From a checkpoint of a small transformer trained on Wikipedia: RMSNorm before each block.
MLP neurons of a small language model. Each row is named by its layer, matrix (gate and up: input weights) and neuron, and shows model dimensions 0-191. Each number is 500 + 40 x the weight over its row's rms, rounded and kept within 0 to 999. Numbers have three digits each. A neuron's up and down rows have the sign that makes its largest values positive.
After each neuron's rows, "fires in" lists the words (lower case) most often at its 100 highest values on Wikipedia text that the model never trained on.

L5.gate466:532577469508464509551489526512473439443572534492493554478463505507444544532517474488467537439504388579494473480422542478596552444493514474446506412511485478519490525518475515493509493527473554465496514546498572448476534502472448449557541469520538452480488441474475577437560486499423521442498518478517566509440450529565522474476465512616483489505560513439521479494497601532439520515500505458535529488434569499514495471471486557496515508612489504508506523488508537518503496504524505537464501421531475440526500457516548556441498490545468521447490496481580563456531459511523529508
L5.up466:483503481492489553502515495510453466575539451484551470434499497486560506448502506423476510488478498620449472521521493419557481417468474460567528493485427457522423467549493465483463549471440479498502459489510525490549537499556527547479427399465488481501492496550460532510561468470466517518516503485477516534461458486582568474408547444529389544577451560557486588515550545483548475508488546476460503476497463479483499526538483551455499529474568501447454540518477508452562487508556481415501515500489499540544527501553504520460539490546554493530470542462563448503478527478498526481
fires in: "police", "forces", "army", "episodes", "released"

L4.gate365:506549531528481426447414498491566504454522512510431488533475569522468569548487472471429481537469545495526472533465495436475527491563434501534487535545473487522437546491560488514503470529482439511441424549445543515502472481488489414506513525475575496533515505431439547469468474475502524433497496478460402556540470461491454506492508526476490561511471464478470507483538450565507511447522546507430489560517531617511504555525484513519493526533482483457540530450544393466561448503472476616533483474483445498571480473499511502525509461529543477477421534531466495489507509523406515466
L4.up365:485506530430484555514522448534481474474498487518585433490481555564590544489473439558523477462462498516443493562540452458541495512473565493544536443509483478468507504561435485491476493435444474451462505529475527431459497464487511512459492451543497581491520459543548506532517466450555450521498544520524527499429566528543479493536434510487462467433505513497508444505446575543521500542501460412486489473463517494526486491472456502530520426425539492564493448499509541568442496430472442384516533470448492567486462513518489463450480542449447476506473458449537533482589468547528510445
fires in: "chinese", "spanish", "canadian", "russian", "polish", "boston"

L5.gate423:521500476461458490485496468484518447541535456531523520490529463581501488581471484474516515431486475462440484516488509517505512454462528459514493496554405520485485452526531518566516472483465458510462602436477457474482463501554473445496515488505532532620491452518549514466463447502461497416481416469528525441519466466515551456474525511583592537501516492497524535459495522428496486452526525500462432479478556485513538493523486559504456420567469557428454433461540457531518481469509497586470588517499539476494510452546544495464489527464523565533441465449567594535497488464534451524
L5.up423:415510506494551527460434492504544460442551520525449515494577566506467419518529468475525543533482458510505536477453494523555491454512484523485464531457474509481491484502483487537527519580470497491477478496538435447500468511495514514517502525485533393585508465537532497536482467565423503486490486472542418440536446530400479515541519514548541401536499531479492447504556494501489516381497510460519492431469519522463511514472480423575475473484488563454468442530523410509551569560512501510457503485552473485405571471469521487489478468501561505453522463488545533481472496405457445523
fires in: "would", "can", "could", "may", "to"

L4.gate230:482480547496577446516542539456516489516512528492476533473465480515476606454451447542513561459530465563548507434449523559520430498495576494542509444514528523485468498539523451466505479506458509539418447493499472476506457457458510450518428452437487545477567492495528503470485497489433542542481414492465529568509453460504583552567464455480482493527531480462461437498460477447473594533513475501479495446567443410490482487497511466505593471494524480524501518470552512467519491514553534527479455560497474470537508511423482518592450460499474463524542566442489451465480569550463488560
L4.up230:525528424484483472549516524447517546477576544471525527469498437485544520450523451499515493450496428479461501479462545484489501469502484507485530508523550458492485521532530492522522452538526592514439439559539531485467485493531504402449361510499531556504458481518489535503554476537542436488478476462457543547470434495541503533447463544488570459563546480529422480520470454571462502542488477571551452447486475504581483553528433506439567429524514526503474511462490441521517558514578441408515556508453519465537518495529518535496507509475461534553558556450478520564529524540481532487
fires in: "this", "was", "which"

L3.gate354:473577453540503482480479464453499395538536471573562537501572522484498487458487486521483503491555487494570479522433477465509535538547460486485518516417424427531465508531552506507474497506503532555558472460447527409524517545408581482487526492512518520526476440485547529541523428501539469541405502516565464476435464585515429518429502461557456485602480513517495540484509476555473512470547605496472537485537467455499472511531532536526468506528476481506487446522484437502483490512454510500403480591486529529463530534500483446514519471477471475485534495515527560510487473537503432555
L3.up354:451522425556521597460555492472540490537493525481439499528569497472450508439501431497544499450451490428554519474502559483467538573553451503514553497390455574474465456452469483498433491517535496580592484530498481467455514456463599485454486528524462493494471518575523491540573491524550471522517495444549443513481513534479463523432497510443501448608498463513488529492525511549502497440527506521500521534534493538549473515559480534511507513458539451580520465453548421495429578530436521435513493540509470521493494503495529460484554488499470501511529499520516501487519579501470443551
fires in: "took", "out", "lost", "came", "moved", "went"

L11.gate249:572486552455492474528496474465545491463472532434503506498540497428500454511514456518495475535561546443519510451512484623539467495481425453462549470523528474474460593467556495499555478508526552441452472522549465520456522600500475477436496510430512476481546551511557481423530577502464532505548459499533481514513489490491502464472561567490504545610454480473485465519482477451491539546478448487496463431482439551472504500535519557516535431524503495491460536540588502525525461499552487520493574435471578487506508485530512638506497498499543504469540440503528544502432510498458523506
L11.up249:484461532575443462556465445446545541510514463522496498516432501497483549556458520583464539440494511438460531542437482496489492447460420498419478499424544513456527545488469496433520520510475513526465576452464518497517540528508500530492548498466494443526488496461469542546553523450504502530506539539485502599531488455461491513508524576525565559540541563494549467551591480575536562540495463514464471507495546471572504493496463479473506464488454558462442457461540569491534441504521493544502499537530573463468498474522515479516507437488514383555536591512518469559452544548515524506
fires in: "from", "the"

L2.gate183:506480535499530525444443553542415492466569405478545524503534565580501527527470513525516536467527513487498438468441466505546525494494531566521404494556556486506475568410447495463483485524498502544517441492473593471505500499455475456501469433555509582538496467446506514510512471533516467573531457531449454516498510480431547555502484497373500491483529517477497485500531550461479482528425529563508563563474528511523446510515504475530483506489447443502491458471488472522476464524465540503471463537561507489559473530478526469527600404539435433440471454551500449466460480508502489514
L2.up183:488516412448495503578480540479500452489539441491561491527509530555477524456479498461532472488505588545464491545472507468497472507508472480485420459479511553495398517512491527437503552508476539438534488511485546504520496557493494482472534470533522506510476551451470511444538438466508470533475498504544510496503475520448502597478444495515515454466481544478534510471453453497558456526509553480467568427511579530534490535472510466469567515545432518423484504456523637502538460484503532491437506481511529463436536444423440514593565546534486444452490497500512476479413425487476599523
fires in: "with", "grand", "received", "receiving", "occurs", "infrastructure"

L15.gate508:506517509447516424444500477440520554509552528458545572452501522512536493527514521480506480445530459582492498525488482510501490528551563452487488460544473432525515528568477494501506544521473483461487541533471523567557463471501547552586474520592492521500532546577536476469580474559535428522496491445480422473472504489498488493538499445452530540455529540489533535499403495536526542547586489460511557526484548520436449493482466542485515491498510535483453452469505442486575421457499490456490492468549506420499455455486603517493463577512551456561470452440524519561502489575442531512
L15.up508:493545418538535511404460512527548492465511449572480543467511525523478535492517468504477528452513522452480487474416401470479442515589515488501466482496497484496472456487538506497469537560499548495530572487512506566462515579491466452469469549509498470539546406526463541536592522550565492490456486505528489538455563544514472523436513485525497514480507554504505435456457476564500450580490529518472506449516466521483470480588479442444460498460455536438477463512555582461451484432559475501481492472532539519488479578456536534500455475479516556508493384536493417466481490513437504486
fires in: "to", "was", "were", "city", "the"

L15.gate408:442510441455452480510465461532501443441504460484463444444502477594479558504485469500477525483472490465459491551467532409482559520485523477518461480508526480487511518464561523567435579468551505524515505442489439425483539497455468472455561494577500484438479442542495497555501425433540480503491509489549603574501464500558481471486483514459512445565549463512529491516500450508509490569538517440524461508516551497507573493479539465580525506560514474505563520568392491461548521509462450473498511518499518576405500488377484445434507503508474489479501483523532532482525464484509479486
L15.up408:514445491519508389424536507492502510491514440497525487479477564502498429518525405565444539389481520569464534484438560542504433516469556450504499490589521504495478505517458554461467501514481517543529558555480491509456569524517507503461571485511545540464495474560471430541511492446468473467402487487541519578523503472429483510590473525518564508534478489480483541515446531508474472469461507436477520537505477538476470504503475527453526517550491491454446498501448527507420523534509503463467550515476474619535552518516585485532493565536532509570479443493461569487479541469532504522
fires in: "of", "to", "for", "can", "at", "the"

L10.gate56:491534529534482451404531472543495475496495568424535554501475438510518562509462462539463483565484489486484471458457466546425437524534440549478508448400491456459527463507537515463511476502452465521523471541528509515433464491608454469492526550562470456511521547536504469465530436500558447463520526456537479538454489510482540478552465520469487495469513504513494430544496469515540508603433546540455442466472550463447458423493455507494459503444502478453508499559513485461519555458432469457483512519468485397521495526464520518476549528470470510482476579490521522507587440558466584504
L10.up56:502516500482425517474535503494505481517525486519590484466469549574468518497510514531574480532442493473474445556575470468414517492492538554486470481475494489460478511491516412553491487495495482550445444534523536437390507498500479455456552588482500523512478508532498488581499432442465512506507504477494540553456509544572475528586509468424459559480479488542496431483473411528471471505423451527496525552501520381493537465461480459446547468526548469464444448542511533520486504426527536461506470459495503534478457496493493487443442525479385518543519533489491497462479542437457494443
fires in: "the", "a", "by", "opposition"

L2.gate505:517497492522478554519476502514480407377563499519486545565501513480454417543498530531457611483541499436476492431391524486518544534501522598505454439484486484441476508490559513472461481520521496528505467532481493474529505509535466406476487486567454461460489490492483468467563483498480557557542518511493549476457452506535545601511528499503441496521520485524529491542507528439512440468545441510543562542555443562432486491596537532525469481559458546502491514541502467534542494482484572474506446514565521445504554477542522490452515514479498459517544494533500433459470540475477429534
L2.up505:506526495497474481534538503529487454484482464568447466512517510454475587448517418520523504481404564574489452496534503467542512507575476516522505513430553494446540484525499450428508527450550560533506597514500546505563549533508535470498510452483535484473463537453544514587530458534480447483514488475467446519505517579491500529416452503509488499502455533485539516457493543476528511499512461557469486475548462440546541524435503568569545430576535416469535513596498478496525492504464533458496497538490509470471467478501459448588542456505554540529538466605442563491463476461465494519
fires in: "a", "performed", "performing", "central"

L2.gate354:502445512498555484504492448498531525503488480530504490495577531430499528492394604551437467451534472448474467535589526420558525498447488518446481517476577489562568422482471426491473435494425531437491469483509534442524497518464554532498502441516480542484538537510473454465517505418599474485550461539501526532479495529473418468514493541465465451565453486509513531477528524437480529514436470481473452555546555487537545538512463533526472470495535526504536482579552505439533534511460492551526479479493588489520435521502425453452498484498506473496464497534489455454526480553428505524
L2.up354:543448466502558477528480496495495556516498458558501530479599488488467523496386554506451436468526494435489499564599518479547532446518511523474515521472575489532513448492498473459484441495450496448507443510497531435531484487469502550546517458510511528467496553523436497469572472402570493508523471548492500506514541530493436483514518494489451421543437548472495488487454505467542537531447506508503498503569552500486542485508477518516475438482544491523544522629540431395496495510456432526503427431507569456532456519469422459487447530525491484515484499532534450459513501529410519536
fires in: "appeared", "over", "at", "jason", "featured", "advanced"

L2.gate1:551516508489497535461621498558483484512476556516571460540455560442447503551541466522505500476521550513512467507476496545425445511522521466468474435526508459492536446485490471464532477472511515456466581592495471512479552479514481435476542479562508528482532493507525455497453520474508515508522477498547552415400513543464484437498500548482406437370488545543521476481520553500459496510494458496536517580464418542531536458533555518517511499523521489553519446551491458537473477455575486556444522541508550476529576471504431500497452540455476494488518548555515423469449481492502552480
L2.up1:514469526469469566457590470547531516498422511447597495570513527507452466523567463447502513468539502516508476512470476513449504523541522444477483472549441503510451441505466492517516510473528488458461554551472504504485565486517452479485529557540490522479500507511494472546458520474530490457518450475542541407435501500438508457557468579437423458431492527470466442494573567507484510501506555522525531565470452526568535491519540521488540464509524451545469423517531456591447521421564448543488529505471577453567513540542428527490465590458455510485516514475513440490533479524559521473
fires in: "life", "arts", "capital", "medal", "degree", "prize"

L15.gate204:474486500541536497453430515524454421497498447539490532488449487405475533549469469501500527470431512557417441492471470502541481484484539422460457480494472483512562559510537426537527442509520482442539519493507449487467532492549535536477486502578455498467518476485498492519509524499438509494503515537454492542502486463441583481462584518513480534521499459458471482521506433553448463466471511459557398486499552434467500493453493439567459515601536524540501485463599484387517429510446498496550527509437540485467514414537507519496542495523442516478490454507512520561436494506511540420
L15.up204:489518486468491399492478517452491449500491506503445551514488483564459412550475487511492512559426489515491520439502507497508630523446459504484515473474480416505502521531556611487503448432499547528539488396499502555478437534519513535487505479514430437453438500541502493473534486587422550444521449516540526574522514547511506521494456494473496570534502519510422531468487481508502520486489492486401523495498516444486487445402513515470499494471451460468517507545459491453496489469480487487465450498544450465467515500458588490490526475533479426487466420532491466454561559423530497464
fires in: "to", "can", "cannot", "must"

L18.gate217:507558522527553458451505512487490533469515510478488482475586493557540545504475513474448536372525460512476522486502538528533505523534545509476416477476491486497519494426522502457439530501466463496516510521488473394431454497555567525427543540549484580493481529511531475566463473486541532480490487549501464516520449534562481483571522516484442474500520446526519533504478457497459453472440396547535506419583492568524448466531468439453496542451522504515530401462423497479542527501498518517540480478445573454489459452528492572448567464470564478519488544508474463428506514502532460467
L18.up217:502498523461460516497479469486421502435431469511543449503590506512531434604561526502475538518570559554493445519494477492461418469546479497566517526479493536491575533531477490534480484490564569456487525530517557578514445491509530446487436486527508479444537471547522452514535503473520542485490490400605534528479492504442495442508528471530424502575456529473518518473481503542545602558476440550486472522480427507467536534503493519472501508563559491503442529522516526484481540452574537511543563471571480470524565453522508527528540495515462504561502455453533474505522470461442510441
fires in: "his", "he", "her", "its"

L2.gate93:478587482520445463443492417491528448436519481464432521444492434445530579480548467473476494499501492477503446474522448482488511518512456443461506507538474512513468453506545467473545568534486635488496519484524546550478583525556513464496448476543501471527485444501475481447498481539525492467471604475497427542494491554541463452515548525536517539514528488496489496490511520504456519533524512586521560470506549599487500473471453476461466526585528506551530576494526523533508451528502503510450430483469471502459481479435549423481427543467595543550536555552485515543493428483515457506
L2.up93:516510497461445523456563546498522560513502510515500515498445495566515507492534553500522417453482526555478479438464534481473503508507555449549550579538508470546472520478471530624529463472512482554508473520497551471494405530478509525490527500538502546434519499458575484531447544499461499481530519447477478488498516553495463449576453483518578473448485476545501458516519527499428504426451438464469495410468431511532543494468535493559469549527553533563591402503478456496540515506553468551482535553461431538526448472514476471485595499452500573525447458474539517524523472547479462538
fires in: "admiral", "john", "elizabeth", "andrew"

L20.gate392:511498458558604542517496513515474477569531507495467448463546571538493484529485570424498480507437464515486512469474490454573500536513473547428517517565514483527462475503491514529500500487459533452540541567433540543471583563545524480517573445445501597448536518469521444472508507487493444541600483519467526487500552445509496513541508480531479473477510548499431553563459445479487538466502457529474512532493500524488497515497508488582569453493532548481628439460473476496494461541561482484399453531564528550499495483450505473495545456482544453551519461503477547510463507542580469500
L20.up392:493443464592440499536487550493409464481472496513506435492505445485474442592459538483452451476503554531563368499497543559577555498557525444484465457495520502520477467477511508449535505477574482549452504456504504548513429536449608536536486455480491476472473479555415417493408446514497501489533517469501490558592565536466550469474447547573482523511504508528537569536434468504464522519501495457447499492549512459521528498450520509529469537518478478550478451423550497439544466537451483529552518536488473541503490476500520519491489473544468474488537459486533495469481466528485478482
fires in: "his", "in", "her", "during", "under"

L5.gate35:504538488493484502486430420544419520530487446436514547520536497562474412483596486552526526463487533493502412495463495503481531475416461511484515527500487498486522519563472558463440460507416453437500474466460594490515499504495478501479567516512502473511491528502578447477443457514522475540463520449489525396557536448502423468508495531473507502584475482465531468489455496546477480500529508485496502443509554518447523448511437494498494483496514485446497543493451572442503443515548473534536543428487435474493466474514434501445481527529540481493515431472452460457470575424496571402
L5.up35:451542526506445470556515507559454525466485421473497506515549520501495488511571506538525537503505511453448469566464465470467522503482447516455564513489474530583413565621481546442473446462475458420441485449468578528486519504465513535528509536480509521538522557560547474500487484525532468540464442466457512453502512484487499468534500541481473482580455554482517427466493447529444458441548507475510508464490518507483536478485519492542477501411501533506521460506520558460455482480511406550551512401436420520518481488513503492480460464516497493452467510560464427537508544488486607410
fires in: "japanese", "woman", "how", "russia", "dōrō"

L18.gate261:516493494495421529506436524467565501491489406463547488469514492585463546484496517471423521530483568488523506503511467480598466458472469407475514451490525457530505538433455528480515482479496517453509492516506456544475479468491445483462505525548506492544529442510529463552474510481432511536437493528489467495488464458530443493442443510492469472449518552529568518476467442442534555552587522468496521479563483445528440416481527439522516463455469524524491526461508486449400553551472389589506529519465488457436449557521534515441480537529521458483528479445517465417485440515550505517
L18.up261:524485541494477485431509513428571548483447536490535472578413554516462519534510497509502480497462509536401518515466469493463510495469531550521543417461506582508466505537497497411561492550438527481433493528476455504485583485447501540525531507443519485497513552528499480521571507517463521493460517425467454542524539466554441550537527565439447499466514498516537526545504516459554464585570472569543467530470496510519413528471534541562561575521459522512496522499417587509495498474455531541471524511435551518478509543490490469482447469466522502535532501557564436487478515445551459465
fires in: "the", "of", "to"

L15.gate3:540507545520489461488525501521417440545538496439562442531546504530512466510461446523462513460540543479511493522467483539511579522506494562438429525473490487492489522506548558442493543548489481471556475453509503507486528386508602464512528471491492534458572500478488558432499432560517486497487553578508505513478554514519487432516522554524445451522526489493475533431494486574505475573416465553412575506441498463426509452486477484574569451533485481450500539447521496450443492480439431442477443502459514435476525545487468493459496445549476520490538510475459562480461488527486505518
L15.up3:515469502509527575491453505513499512427458501532516531501464532529469526514461545488487478538458382445440466493437472494532492498504598541495418436472492497515505396482532515527530466510536512538478573502533497528489502479465490498431440477498499486599502535500511462525470486537543527483520483518496465476542500545523486484529569579403496456490603488582564552436541498442504482518448471530490436529439503549490475536496492511550461456485468449493507526497552464421414534585509460537492499507462521501422480556560446524469514519555491553541455506532518467576546474445523455512
fires in: "that", "is", "some", "g", "e"

L7.gate487:531467596498505504489502475466513431513492508459523530562516561458488482527526433383502508515447507541505438467448480444526509494398467469488544483452440522529491559550508423549447484533449491484525501527475465523473520491558498485573460438511519485484458467484487543555531444498473437478472486492529563479490503472544499472471568525513578511486503542471469414521495439522510483514507480468516503540476497477498546578471424591529476469437568516429508546530473483560482564462432487505465576453467495489456505472556592506577489476466482455556467514539436494499527510425479465557
L7.up487:511490582522552502509521475488527392526504482450477446515450522486474466514549450486508537518461490592504498445541487468510520510431425522580551487486495471503521518536446453525509492508500529507459514549433507482478458512437515452487479508475525488443407443560502539513526432501468514482513490509568501527482554447529572469447537524465575513542511508473496435536513498596477495576514441455455513538508461543517518549532437530548436571501582532543536519552477511545455528496492450481505516441471484453477532520495610472592530488545520424587532500452474492459568495473513489540
fires in: "research", "development", "activity", "resources", "relations"

L5.gate214:492478551470507535524456496531452464513593474511592529508501506559540483578476507495563453472433512533482425476542524513552456431546494456474472483525464496507507578498489509463551481475502490484511430485432546485552522559551437538492496466521464460515559499528535510467458507583545452519474480458449484485474546566519462532468533444518459490516465530503501488464499436518425473479457549532480546499542525590547548477405572454488397459528395496477442510438517442502558499544535541509496538439511504529514470435510497490488508478474456495528451522565482536538503480587475540448
L5.up214:479486465574471455571472514527547437456508468543555565505455529504479528435501533545498516434488540510558473495514607574568478536481533496456488520491468542518521510465568544463533562521518493621457412511474474502578452485590477479526503477459537449494502476545482528502477482540471491492533484579492478518524499456514474439446512399533532474472483503486538482444551557476542519459524518497475437596576525502550498456499504545453482492459523526460540484511523497472440470557506487483515507464566476513510506470466410419468516450569511511519488470560445487477526554472444559486
fires in: "not", "even", "stakes", "now", "once", "horse"

L20.gate212:494495457470511492471438533518444554517480459557533457465486538502547506444508474482506563498452538471469537523479490524494485549514453535460478489445552499458413486515499506538449532490422499484584608494571552482558492539483565539452503563538529491539555535456497539476557425477554452563573515487484521468447469470492491554479535478554478502575508444446554574537524505497443463538505512546473513430545498458445438523498502490490568490510450517464486529509461502475537547570469526464463524504450543534447542556463502552462496555511476473404562477511499508507481525514453529373
L20.up212:495517517567511524461493574538517518478475492556496492507424475544549463503466571490459517475496386559475555517475499520479446489432562565467478558525551516571549525473497485504492461524512494483462531474529511503482528459475466552525512548550512576546636470624559483487553542564482470417474492428507539429566526462520521548510486493478505495473509409465486488521484531533544574467485512465457490523493449463468507511524477499580550579488483517435501444445527541474425469484586510484515497547549506474471558504515529521499550442453529477487559508497495500513523467545483522488
fires in: "was", "is", "had"

L5.gate435:513467506512460451516436403528478500514473560487517488534542497495349571516532516488447467516489514471544481469478544588496521554508533503410481459555463550450509488521498483480499533543510554503516488529552492551541485567510559489503555486518516480465543455441563583570521488496499437542499522425485524457471544450467526482426504501493574504421503469458489515522500555476453549454517463492515490603542568495445509505496411523479554508464453515492453524515490504519569554506525509466481523533557564533466502488472425506543492536514471460486510508472516553481503606451583512508
L5.up435:524507554512572539428510456482535518448483503440471545480458508468437407562495513506341568481464528510511480449553467503551486464507501537494472535492504502464562510502504542516431520496417543555487463417560508527484450495449542454459487470547489508507546469445486457534493512515498484522559534490459533585476570480448457487430510538482510512487449441486517507474529542524544437521507504485521492516508571586525493582439500478523483538482463522440478448528436527514548475507540620517510472512546487493449502472437471534550557485466548475463552465543528499509480507471488559556
fires in: "not", "first", "source", "response", "ran", "lieutenant"

L5.gate206:460455430459533496493477518556481504428542457576519531503482542502529434598437484467480455453496472505507459577497494548534482472521434513454482460500481512512494492540492507459569526545474546464518511405516513436495509426482495473441458521553526585508471577510548539486526426470500445519507602495521539438481526434472564470505519423484522486504564486521548559508444478462534489532468573467556538500551431444489452519499487564457539601500586520519509552511489527552494492501520529553537521493556511511474571542543495564512517560494467500501517491537521580451520528474511525524
L5.up206:521532557472534523491475473502483502447491532454412551493500494499579522478523492448494513437494453569443472489480482495532488598480575471492482474510512482471486531567525537521492473495451543520501546552531529510502554510510539482470512561486505528534598535538594459530537512507538492489477478396562539415490510493482474470536471496555503535591496476491501443482449519503501504385482443496446491516565502426486502476476479430515518527511437420504437500576543494477467551463484499510431597547457586564520450464531456419568482511520501554516489491459482479543489475495509490437
fires in: "died", "been", "result", "was", "placed", "place"

L5.gate481:518480557525538450421466515492485480522467502525525473559523531554571473550487455518536444477467436470415491519427566544498532445563528455447553471544475520519482531506587490478518529543471564504508499453523493596496495530495453487495500455491480461525455444474492549504454475549460471589574479538476518504476484491516522549449510469482462440543528447512529507488509458417537498505473446472474509576540525588496523520526525511504506515543498530474522470440589525524542520503502559416537447506533575473451505469586479571526517559535498393512554512498478524427566466474516546530
L5.up481:519492492490479509516448479547501556528501415460485475455449408473505511563472460520437575486499485549519481413495546505542530520544478479516483502544514547482442447537488452448447513555457535456542465545478581507505454508473558440485551443507428547492571548525475475556504483448433496448555462527450516570472462506454473513472554476491548519483447483478455550450488556498497520513531568505482511463529515509527479543502505490491480405542472520533516427509491507472492518393615486446494483533469562493548472547560490460475534501483449385524506507462467536458459487424501459502
fires in: "not", "note"

L6.gate161:471571523462531453517532537407456510512471546460516513493508482523456551524446477531514416450459529551519517522501481515549505503495442508506482488551533499511630522542537524505531488427435460502549513472503499442486437512417433502446502522599496495493521494479503479463490480508527553518546524560413542480507480506513618536508532553525421415482518496558521503487464475518418545543520499578446509542462440482566508538477536555481505454498434508512537470482562496522509528486546500457431465529455460540500401495524518491455526450474428496569540488498490459509566508509479558501
L6.up161:457562494512487484503479533567480576502484573430540553490490497501518525530475437508452409464527504500457459523497513460532427473550446525440511501564558585531515489561460497581484455447487488492487596465515552490500546540452499464409544530564501532549519545504493473433507607525492521429481505539448529475472498491436543549536509524510451551522434519512455534405474544489460534519490499510407513478483483484529528530553530554476500462447493489525470489476494445525482473473527488481463559497467517496444468478573489503459515469475498447521586487496573449556561557528444456490
fires in: "was", "his", "old", "windows", "is", "team"

L2.gate72:440534476494515572449488520513471418529498522574527488547448486478456494484521501495474463503493454487601546563431488507461530473544435467437451478463515479543564477462579492446500520561461561552486488496564466549388417530454557521472526532540518519492509462498560523475517578514495430564496504485503473492444497509519488538548530547524490464539533491482528489530466539530433564461501528509491522545581548489461483559524510547493533450506441502470537528463507553559522484532462495530448458554477452493478486491490521574514495454497461432503531560489625519446472451482444456547
L2.up72:443534515476494529456502515503485436530482529530499534501462479443484506448506522505445477472463447486539544564458478550494466465507463459424483494475536400499546449462567456476520482571519506544485516522591487486396449547426538507484556511536523523534552468499537563473491541440577434543520482510488395533501505532459426519523542528540468503521525491473534503509459506489395518514492514552494543606574538452525491552468520541538512414524453518500519510478540488552551489499519482523486435531514516523535467456522527550522479477480501443442491529469624487443495450440472460497
fires in: "received", "won", "a", "joined", "retired", "his"

L4.gate377:534492571482509522526541515524523527571553502488449463407533487489529579547467442597521428528504561521465544450510462489498536570464513531520494552464521540464528536538580441459467492545511510483596504536496546441550421497501462563416507525450483501542501487503490569449512483502433514492465444509481523532548486416532518530500441429510479545441457519469540542480482530525516471537525477488484463453564557594485572503539494463475447524503545543541514471520546514457500418510483515464505457532482506463478535442432509479474528499510528480509508545492502437414450469562505468428
L4.up377:552529557499445541552465532527522533467525539443506508499500451546576533499489393479506399526532473531483574504440508536492518576490510505514496530510496514487448560465586472486495501519416540445508558560481539514507462505476476518556505560421475534517473506489433551498421542420455499472571466509478577542523539513525454547548519452529504543487502481498490399523556507522528434501437475541475489470505512489531510424497461499498527501481555581508505448468541491476505509478457536462493478547510535464486504511551550472570535434475516536541522522533467397426472452543546533433
fires in: "until", "year", "died", "of", "retired", "currently"

L2.gate483:539538528594557516516496483493490474384417504531521529528510458492488496532499564537503512514521532515514557479475542562432546508499476526433547589499520564528552519448484527446565502540549514533462496447555455474519536510545542610549524534574506527527495456534465527452535380503484535431583523455512527476487484475527502425570567469514486475475489512465539497501501471424521510467505489462541499460527497471452472518500495500495517528577504498542514492503533459484518480493477563518543517526540474445472608555463514500533542460511438504557469495611580495441480497489498524516
L2.up483:488460467489519459448533471453550546542460482525465489526516512524515550585497487559547479420510462528481471481488479468437521502473528499502471476438454485477519495531451625457545440458499496464471531495508504507481572514529531520522530545541551559559451542556493513512465511490461559494556449478486488481449491449512499499473502491507467496520455500560418525525494454495488504523437507510477461588476520405569550470475465488382533483430516435519485454464515435471446527474547539466589572498434491490470541535486460569470534545501473506441485509537426505474422568544418478504
fires in: "it", "men", "housing", "commonwealth", "success", "zimbabwe"

L17.gate136:503458517456510478447468501492513466446497399532536431505558463555566467492463465493522476481461463484550565413450508554475387498526509517482452537504514364468496486471518552513471558483427470515535564507532533453494506514560474533483491558563554529397480471533470451442566469507475543450503509488457531527443492443504486491506493506458554465454564531511530483601420482445515510564478504504532567491463498469496538524425445482496511565526466506489508483515478438476549522449452507500503472537445530504454507437444463474515499540501581539476485465528465561533488476495464500485
L17.up136:471535494555527457498520502490520427490475553566491458521452546567432529486520439520522611518449490425482570503567497570480508505456480486525532497442567514449498439561549504557469461499416526496486426503481534500450495515508525533482522482440582540502532580555506558539483546529523471495539511489409504472519508482512514543512491467515537480499420506494434452466468402501494466479517524516512556517557461539504426502487503459545486581526474509508410519491461547542449567487496500478435502508450525546485481610500458519529553507464477499462527473464479536474457481503474589555
fires in: "an", "the", "to", "first", "of"

L10.gate194:522564446498577499530460582449445482478468531517442487527471495463473487499527506502499505520504553477498519505518516501401470456437483503497546544507440501529527510546487507444396544525489461472486463466378498557569532501528471580444530519478520526531547531536425520433497464506495530516461407461526499554462510489480463477530462517489432538463443503513477491559602502489513492468497490543512489556555484457467492527548561469565599519495514437521569566472545520533478468482514516448522483490528503485494533563429515518492548484518594466569481515509453537456508512612493498537
L10.up194:561559423499512509503483539474493452536403544537470509500492519415486584545482537526496499555501505503533464583511511449396509558506527478485534499498510524472502511579464504511524523496480436514533526492446463549453536463549520508446521490486507507506503449466494470533481500556451536420467484431527523460502454468545475505566493552519466595500510523506507463527557515490478461456497468515542495599508487471478594573516556511569518550494504495447485576479493538479432584479556568437461525544484487443528575588523482509505489474505572497524440520468498489436502498576554536545
fires in: "black", "albums", "and", "economic", "blackhawks"